python train.py --num_attention_heads=10 --hidden_act="gelu" --rope_theta=26300.0 --init="uniform" --init_std_down=0.0 --optimizer="muon_variant" --lr_head=0.00561 --max_grad_norm=0.5 --final_lr_fraction=0.1 --batch_tokens=32768
MLP neurons of a small language model. Each row is named by its layer, matrix (down: output weights) and neuron, and shows model dimensions 192-319. Each number is 50 + 12 x the weight over its row's rms, rounded and kept within 0 to 99.
After each neuron's rows, "fires before" lists the tokens most often just after its 100 highest values on Wikipedia text that the model never trained on. A number after a token or word is its count.

L5.down608:47 56 43 40 41 55 46 67 42 48 57 39 65 54 47 60 58 39 62 44 60 57 29 63 49 25 50 66 60 63 49 66 58 36 22 40 40 40 59 65 73 68 65 35 62 30 35 41 51 49 45 52 50 38 33 74 42 48 88 39 50 70 57 87 36 40 58 50 24 54 45 65 38 76 42 47 42 54 40 57 39 33 63 53 55 54 44 67 47 51 35 55 56 37 39 62 58 32 46 64 31 66 48 46 60 63 46 71 52 54 62 50 54 39 55 67 39 56 40 56 64 46 53 36 52 65 57 53
fires before: " |" 26, "\n" 13, "\n\n" 13, ":" 5

L5.down4:47 54 54 60 56 38 46 30 63 63 46 70 50 57 45 42 32 26 52 61 38 51 45 54 57 44 57 43 57 49 62 64 51 57 62 37 38 55 26 32 64 42 41 32 30 45 71 48 42 46 45 69 49 65 69 37 57 42 43 44 48 45 28 54 52 54 75 50 49 47 48 47 41 62 41 50 45 61 40 38 69 61 54 41 54 29 79 55 46 45 50 40 64 69 46 49 56 52 56 47 60 69 35 56 59 62 64 50 37 44 51 50 58 64 71 45 35 57 50 58 50 49 48 64 32 47 42 62
fires before: "=" 80, "\n" 14, "\n\n" 6

L5.down791:50 41 74 37 46 36 37 57 53 71 66 49 20 81 25 54 35 24 52 52 55 46 81 57 61 48 63 49 77 66 55 27 45 52 50 54 36 34 55 65 75 64 52 48 56 43 52 54 57 28 47 68 68 39 59 37 42 38 40 54 55 32 52 44 37 40 42 54 52 41 41 66 45 49 35 43 58 56 32 54 73 36 51 45 70 54 29 28 68 30 36 46 56 56 43 68 37 32 52 44 67 59 42 36 37 45 49 39 55 59 33 41 44 47 57 25 70 47 67 49 61 42 45 53 57 67 59 57
fires before: "\n\n" 28, "  " 12, "al" 9, "fo" 4, " Affairs" 4

L5.down1225:38 64 59 42 57 50 56 43 52 59 59 59 27 52 62 45 39 48 68 63 68 56 70 61 71 57 54 57 51 57 49 30 52 38 36 52 41 34 46 44 62 54 34 48 45 50 42 22 76 40 42 49 71 63 56 41 48 39 74 58 51 67 48 58 55 47 55 38 40 78 43 47 33 60 53 51 52 59 31 59 55 31 47 77 43 57 67 45 44 68 40 58 50 30 36 57 44 57 34 44 54 73 51 35 49 60 68 41 40 43 21 28 53 67 57 42 54 58 37 50 44 40 58 56 49 44 59 29
fires before: "\n" 35, "\n\n" 24, ":" 6

L5.down1180:51 41 82 63 62 34 30 47 64 71 46 49 57 48 54 40 43 37 57 45 38 31 37 61 48 48 52 45 49 60 60 66 40 41 58 47 49 49 47 45 52 46 34 56 43 50 67 38 64 66 43 58 46 60 43 41 70 40 38 44 38 47 46 45 50 54 48 30 52 39 36 53 50 37 47 50 67 74 36 55 55 28 41 51 53 38 59 52 55 72 64 48 59 70 28 42 64 67 40 54 46 50 20 49 47 66 58 49 43 43 48 40 45 62 70 40 38 54 71 60 50 68 44 63 48 41 55 51
fires before: "=" 85, "\n" 9, "\n\n" 4

L5.down366:55 57 55 63 54 29 41 36 56 57 49 59 45 53 66 39 39 38 58 48 37 54 59 64 51 53 55 38 66 36 67 62 36 35 50 32 41 58 53 45 55 60 30 51 33 59 80 51 48 55 53 48 52 51 45 31 45 59 44 54 53 60 59 50 49 37 52 28 57 63 39 47 47 50 66 45 64 58 47 52 67 30 57 46 61 28 60 57 66 61 76 43 52 68 23 50 73 67 43 46 41 60 38 40 51 59 49 52 54 44 52 51 50 47 78 45 46 56 38 59 50 43 51 53 56 41 51 65
fires before: "=" 97

L5.down219:41 42 40 49 51 45 35 49 59 70 40 36 34 47 52 49 67 46 78 49 45 39 47 76 57 45 19 40 62 36 50 56 59 36 54 37 37 36 68 50 51 54 59 49 34 75 61 43 44 38 63 48 36 62 34 20 37 49 64 41 37 70 52 56 26 45 54 45 74 64 52 57 52 53 54 52 57 38 12 40 36 19 39 53 60 50 42 33 35 56 64 51 54 41 44 61 50 65 35 43 57 51 57 60 44 35 51 73 61 39 64 57 62 54 73 65 62 35 31 42 46 45 62 40 38 43 40 32
fires before: "\n" 46, "\n\n" 32

L5.down506:52 54 72 63 57 48 39 40 59 67 42 46 60 43 52 51 38 36 59 60 33 48 51 50 51 63 39 46 56 52 68 69 45 47 65 43 49 56 44 39 44 47 24 56 31 50 77 40 52 47 53 50 49 59 57 44 53 32 38 59 35 40 50 53 66 38 52 50 59 50 48 43 56 50 45 45 56 55 34 49 41 30 58 53 48 23 60 51 43 64 58 48 62 64 42 42 57 60 44 58 54 67 26 34 58 59 55 55 54 51 69 47 55 45 65 49 38 48 49 62 49 57 40 46 50 42 49 62
fires before: "=" 100

L5.down156:36 63 56 53 48 62 86 38 49 34 43 59 42 63 39 55 64 51 52 78 62 53 65 77 50 30 66 49 63 55 29 50 48 49 57 48 45 57 45 34 50 58 49 45 50 54 44 24 62 51 40 54 65 35 36 28 24 72 39 54 65 62 51 44 41 42 35 52 56 46 64 67 41 56 42 49 48 52 58 13 63 77 34 42 66 54 40 39 60 72 38 53 47 25 48 41 39 46 55 40 34 80 60 54 55 43 40 42 47 60 56 62 61 46 69 40 38 57 37 45 64 45 57 65 59 40 44 49
fires before: "\n" 37, "\n\n" 23, "=" 18

L5.down1247:31 55 63 68 52 34 51 61 70 70 61 53 51 33 56 47 52 47 54 57 45 65 52 28 39 45 58 29 48 48 78 49 50 42 81 35 55 68 26 62 44 54 40 57 52 46 71 38 61 50 39 60 60 50 51 65 61 26 40 66 37 38 53 60 51 51 49 38 53 61 31 38 46 58 33 45 61 55 39 76 57 43 56 58 41 44 57 49 57 55 56 52 56 63 50 32 65 47 58 44 44 61 38 42 61 52 48 56 50 31 62 37 57 42 70 55 34 44 62 59 51 65 42 51 51 49 44 70
fires before: "=" 94, "\n" 5